config = dict(
    norm_eps=1e-06,
    qk_norm=False,
    bias='none',
    parallel_block=False,
    init_std_qkv=0.024,
    init_std_o=0.00567,
    decay_fraction=0.291,
    decay_shape='sqrt',
    max_seq_len=256,
    doc_mask=True,
    max_steps=7198,
    dataset='wikipedia_en',
)
MLP neurons of a small language model. Each row is named by its layer, matrix (gate and up: input weights) and neuron, and shows model dimensions 224-351. Each number is 128 + 32 x the weight over its row's rms, rounded and kept within 0 to 255. Numbers have three digits each. A neuron's up and down rows have the sign that makes its largest values positive.
After each neuron's rows, "fires on" lists the tokens most often at its 100 highest values on Wikipedia text that the model never trained on.

L5.gate112:141099119184147154179093145098096105142166101126106073159140118107203096157074146094099155103129165126132148152133153134178132091089136102072128086117113084146118163105124147109111085110144135145110154179132155217080102137118132133078111112151149145116122091121156120146168058102079137127113172132137169138065128095114176128116106080161111135145110135102181167142151122158131069100108
L5.up112:174141073106169112124125153121180134145102058110129081119079136114091161152162175091115107106097166108097143090136135085115142094176174165100165110162123140094130144124161159062096113119142110136179154066109131157151107146172128161119123074163147110155084133114166108139152156129073158135071151113080149052129143123135210109115151075171128160128090130123126126125203147151144190062115
fires on: " wh", "am", "h", " Wh", "o", "od"

L5.gate1014:163133116113112184176116132094057163125084124176057113094114128131106067139103111148114076100113068120124202137115095138139071070068100103151146128107132147069092093085169078131143116102156086135125183170133092184125122137178090111190127104148100140126133082115155108171143147157122116150167102156140090156120153167136129142138154171141135152128193147155144143078111107083095153140128
L5.up1014:108139060112113161099133128167165187123158091144102126148077114125058126115131163114106111136033150061139181107148163145149189095162159095110153109118183104145111116118148084133113093164114126115187145128076126143151130138057167116203103114094163139110121120115120057123174174096120154161121101080130166106154113079177105115128051074131131116140059126139086074133121152127108113092108
fires on: "o", ";", "en", " go", "h"

L3.gate1444:129085163143113231099097103185113216113113152136096137151106121126149167136075099141142152139158137111157102080108112171170134185112151143127123118148079096104151119135167127088163118162117122114127119161098135091159121115123158118147062108118057147151115101133176132067121150149100197139122062130054109132181104081108145134174098124069163105223109155092175098129126144162109144171089
L3.up1444:136098106141101130075146137167134144087115147083143147136116164157136166145137112110183109090145145120133091169132099104106135163141173150169152151146099114135147083141120153128147170100166096162145142124084107109144189173135103124151141079191179144103101144098155122167107154123114133163162146102068080069098121093087156136147117146103149109151144144180116157125147137071086160112109
fires on: "al", "id", "i", "ar", "ag", "ing"

L3.gate1170:065102060088134123129092167071107123086141146155171154100127138118113194108100112122148083076131141155100047132220125125055135140102118137111125117164200168065123113093111123137158108105131123125130072146066102111167148160124156155143112127115131169117105087136096042211125077124101145150159153146199118108159117125155125107147186114167093187148059088105128142151134162127160166185139
L3.up1170:106103167151160174147120086091142136137108191165145114161111113095150136086095183137101139119163083045109120121111130143088152129111124120200148072188109113163157160114126090142188139158111144148105153164050140151099167128086098138166179199103090087083104075108154063111129086138094088171089125135164095140099152095191207128104130163134147149112089114133072152099139090130151118124108
fires on: "ics", "ience", "ort", "ences", "ry"

L3.gate1065:153109140161147143107119129153125103138131109103187166092145124125136137121132096105085159142058100165139150095126098132116161123055176102105141158148072126130076184130117151131129099187104079150104157133121125042124108152126135136121134137096093127125176130148040128168109073080124134122170044173115143110145159154097129135164109114130118095098104149151031090124121072105116195135119
L3.up1065:129101095157097146155154106134165108199117050143131151115100119144176170127158140055155087155146122046185127116096101173148124113162134156084179195198169100133096114152131099133117146154158153117178135129084129056163143109105136110129122138094131096085143156085116117145098164144180150135122103146151135174074053154137178149111161144123214163077124077065116077112098063150117157142168
fires on: "ly", "ely", "ently", "owever", " However", "ially"

L3.gate457:126134157145154122128104148177091164141101139095139166176109104110137183121101136181163081124074105119104105117150160092100114130145136140151081117088091139125105092122203174137153105145144117176148151097119110118171072141115109111186157119087150104215135136104123134172145147090101141129177099131147108127093158130151128110121083111139069102130144119126162122193062091135101131111076
L3.up457:109109185112125114173126142141094098148151174157139100121205163107074094059120101143146131109146139126083152124080083107183119088142138079110137128096120077131124106095133166148146134141113111152135142174103079152129135142124052119113154123172171131117164148163051154144094091154102201082100124134136104102109191124104147074107163082183134120160138168101140078104152121138077121129112
fires on: "ers", "ters", "er", "l", "ing", "m"

L3.gate1510:050153127179148102100105110135141102134159162118092133133146105100145130148123140209119056088102091143152126147136174142104102140166130143182155041098094119161083095124074141119119115089191109140131071116079147159140142172103093084130127136133130108099134092133118137097123148176124125151135119111124108085058097034155113124136154116142153160149161181127148121160099178055150087122181
L3.up1510:109186125175124103115106119162087160134174123118100155116155143108189112145140098136188109090096133129147131097176082140077121109123113144170061142175091142165155134157093136159101136144119093132104108160167143096124116152132153138171160165111095145116131178160125085083111096071106190072104098112062114131155126079171154114157085082107118139138149122072134135141144196109162206178093
fires on: "te", "r", "j", "s", "ing", "i"

L3.gate1399:145147130078132191149110105059102084155112171110161152145188138139169114096178137117142144131128123105118116112076182085116094148155123159110095134070165153149080188082073140192142034113097096138072170156135127151076126156061120099084132127114069132170116132146119133107127099108201143125116111140113163146045093112140117143133103219102178074194092058117111077153117121108135139118164
L3.up1399:083165107103117111135134142091111112075128142138150169089146130087159116181152157103146127094125106146117114134146098176074149105123058112133103117119147121141118115135142113105088081082104103128163114121117129087126128147150126064165108152137096141129169168144067095062129163165167110105159121111130084176156154073074123101126132146135185122140152138153062116057122128079090057135212
fires on: "al", "g", "c", "ab", "ug", "ic"

L3.gate520:147097114149081157162127129121115151198123042148125151071142079155160097166134159133081076101134155149098129055106093134159097145124118148077125102127184156153112143160139095107120141162100112162179163113192096158133123093125134118066168148135127122135127179172072132166089168139152110123102162121132171126103083128142163095155109168108123110109150085133152099140059110164081150101137
L3.up520:122092155185091133127138096168173189165128091166141091150121086144112161074145129122106125206071103148114060074113085122120191163128155122096150145139102078206076105123096085147144155136163124117126181115068153132120091119152114118095108077132145053185108167133095154129164084129156130154093132137158081106092096141134137171115131097127158155097157161088136109122121105125143134123160
fires on: "ly", "ely", "very", "ially", "en"

L3.gate852:058122119110086162098081143108126145101115120164114165141128163155147150153179105127124083203140134170120109074161155127114099150176125121159206164169098083228154031162150095078137122098084149102131130173087071107087152142178124107144108109129064113133157175209132068076186120125115095118085090126124117150162058102158133132168125081071115122062109146107100080121099157147140078127154
L3.up852:164115155109102173074088168150102163089096076103153137140144184159105196118079157136118118143083148136129131169165096126124140203137084136175127099145081111128148119136119096107130139141109161093165153142162160139076113125101109052117135121083144144166155110139155077163100115129087132093112097125088158127080128135105134117101106103113140144124168047118092119110066160108121123118152
fires on: "al", "ar", ":", "ice", "ab"

L5.gate699:152144113106100149157158169066101122089157116143125139157139110113136104153076192153122111099137115144134193130105113115205132130109142120113117120155171196081074111089128223155113133124096091148170114165175134135149075141103165130056078074132176103133146159133159187080150150255142113122127107112087181089086130104122151135170122185132150148186160137106130108123111189059128137140158
L5.up699:082127111136123110075172110141128160142132088084131101168146098083081166090120168130159120163161130122159154150129134086107147146131146135152133091158141127112169112059067137224088128151129072100132094143140104051166122067083136151098140088130150112053131107094146101107131111202142055138144146108150154173128175113132129115097133161113133103136148105112134148125111113104094120104136
fires on: "s", "es", "ames", "0", "ons"

L3.gate674:082173109147147129145124124140122120146132125110098119157140194077145106108152106127114138134091136166103172125078174115148074113137100109111117118104131157139164089151079097101165116101161100116190147132148178177059136160117111146151139156128140134155104104145154174118140128098079140146126108118162121115135135094124133168090111128177079186060139081152125137078017102088128103123178
L3.up674:128150097109085177137149085127108110091102153125169090118172181114146126129091124155137133090138111158132030119136158177159126140143107066175095109074125143186179112089143126086154125137099182208108128173124140143122171139070102120089107101165134112088199158154177067106136148155101166118117103189063074117121226124151117100101142142096120168092104080050068155143141123116093162053076
fires on: "it", "ok", " ", "ag", "ac", " |"

L5.gate1127:164145121144126120205141074144118083140147118136159143201144144115123149156097160128116174099073097123138178100135095150114083161133122110115152124128157136084147134087106131211107116134110100177106145101144150116109160155094145140101212125181126113172130091142117137091094097095113079155080091116136141080102143111072108136085070194098096126160115109114117107112110142103120114160106
L5.up1127:132112109104078188174171143129159094139116197116141180125161147099095134147113082107101188128047155110087102097153114130104138131154128187133153127140100097165147217146130125102101104100071167173107137122157134098119174127090127158140161148165139157121108161170141092160109115122112059128129144181116110105107123091152140128096121130131116114135121117178111122162124124137163099090129
fires on: " ", "amp", "as", "om", " app", "ag"

L3.gate1490:155125166120101136122148092142052180139123127193140148072105050156133112082198161095110150122075084135161171141133089096185126152131112132131183070146200169113145113129152087181099179176188157172153131132125165114127139132088121152173099126172105127174111100149131104132156107127164159117157137117151092110135083132134101152160139096032103149103178073053132124099130153026076131151149
L3.up1490:106112150175139065108190092127118151108103137127170134076146141150154098148117157142175076082123176192106096100099094142177104102139086147149087149108176149103109119081148066123054096109116131126115144118105096122170109110151063098194143158118151122106117088158082110147074063199131075152125152123131097149119126121194088128125103101087145122113148170110153235119127156097147166174106
fires on: "p", "ar", "erv", "ie"

L3.gate507:129114095189113135131113131118072132118176068127128149115074111110140112143180126152133086087184131132181135132133124137167117109125169119152149090120109152103052117156155188169099124157156178081100094173108114149107121147115126145170131174118170126107141080104095160108133147145099167047156197140100143156092122106145109160188088133158154088155143101116152123129080099111089097140144
L3.up507:126127117082107186142178200139083166113196046130160094149190091124165152165135076190164115111150120193161149121097147154141151113122120112125109108088106100153116116144165159086126145116132127165125137146151129101144123120128127148198182189118153157118121109100122166136161137092116135098105172164110202134039102163145124131099121102110114071104131129098162128084090080125135112158145
fires on: " |", "|", ":", "em", "er"

L3.gate1401:147175095165133174166171122161170143129103161189139094169195166171088137123119103081180162107157127086128185143133065111106117131114143109119159117144133177125084120179149079101155130126090053119130127157181096110128118141089153085193125109065214118171132087199139125087117142094102097108084163120146103093133139114161126201184132171084144086077156105144125122086108124133120137097143
L3.up1401:062108145136165104184147126121153146154141144132149156157122131156115117082126080070131151185092166157118087173063151139129099146125079108103161142139107164164105140161146162067090163153180187168139128151130156168179152136106193089132125176184088130171146139101196129128090140082084165191161079144115133175109181108145137189067147167122068122138114110116153162117153134160100099061058
fires on: "it", " has", "ed", "ing", " |"

L5.gate1504:109155173185139102162179142069120101061118151098112083122111149133156152155089172097138136142108135087149127120185134159164203157106145117135071099138107126110137115139202124145125160136212124076194118133171087145096126053141148187118130124152072155089090158135128095161066157173108068187094105095145186118146147153095151137162117178135130099149164162130151130122151123068127172139150
L5.up1504:140142110102107104129180135156162132154130150158129166123120156141118189170125167121133100131134196106125143129159156108150133086126184165080195091141106134129181104111122047133097139093071122131166152075023086102115092111146149170138093064056121098141143098144135116117196064139088086090096117094144195181133181107126097106137087129133074173167154154147135158141163144137054107131137
fires on: " over", "s", " of", "es", " election"

L3.gate1199:091124136125168075167123142122158132099114127174182159114171156146170164111156150115107151180169091142149169076160136109164101198141154112156151165130184101111119193123192201094101197105122123134157101153118117132149167114120187190094056102100101169108181178094099113164124138081150087121165150143131132119128174083139117127091129158133108153155127148114150073123080117117211145163130
L3.up1199:132141117096174141134122165157136152121110078118091072159102105080096145105135055114151120095108110148055142114064142124112108106086087103103101163168176142067116132165162171102123120107065138066146119146102176106160085153123125100146094154103103136153130141131203147158132146116116135167178090124140103100138097103118111136122097142190128202086167177176116098097083154144120127141081
fires on: " att", " dist", "oss", "ist", "att", "app"

L3.gate340:097075089132127153122158137123170149130100143117171149083088134108094146077138150120153100160111141097174099162108126182139107116088143111148112105098066141209059091143172137178150092100178174194161109115108104118146110169125127160167140149104092134141152112113145116079084151128096099056142142134101075120138140131089117180113157169053172080131088163067142194143098096156094073169167
L3.up340:127111105132116085115121155216160123150153114109137092156085133098175150139123119104160167107175146081134157122111064093177165071127157103121088127187115120060137135107182150074126117102121102085090137127144169105117139199128180105151108187138068146108119135139142146139102146095190208119122095133112190128118111115112100118123179124136140116083198120100089127117103185145092129172099
fires on: " |", "qu", "uc"

L3.gate1247:167163130081191112109148134110089083131082140148106139123098142119101094052151120115123137139123100105124143076122099134178081200185149099137100101094125114116136112135165136202151120128172083137120118117154167107158131118064119148109140089145088091130139117124145129159073091089086094092084168107137142160107108158164078190126091107178146118159148086117148126147134063184118121162144
L3.up1247:125145125096160124121103114102148106063108163164128178108168162125167151153165163140096148117129179144181147105146141146151171105159149113094144078150036102176111108151087115105056118139123098110128150071139115131172135148073066169111097144162145163202182142166129140081125133079152133161141133184122135135126070136128153095164095121172113077167098096102063122136115088181145126120153
fires on: "n", "h", "m", "c", "k", "g"

L3.gate1068:108133107151075076128129102116087138126152127132119162125131126102098157160129212143088114064107063177094111167108131130087128169125187131135122093156071122066105180098104124149123112092162147137057111117124080185171107135102152158169174101109208137038106145139120118126190098172084152163127107130101107114177127109135099179204118224183116178115126112086078136126089146104127153121136
L3.up1068:135111104175121052123184167118115176122145107129089109149142172132093121140082125138130177125127095127137126098143085163107109131111146170118129130129102144122065138100102152151107139119121150171069160097099101153154172123073160127177126135140172151043137165091139118117108120139193174128136125124088119147149153064090135117135179126129134165155136146098141166132107168091119157088125
fires on: "ers", "s", "es", "ors", "en"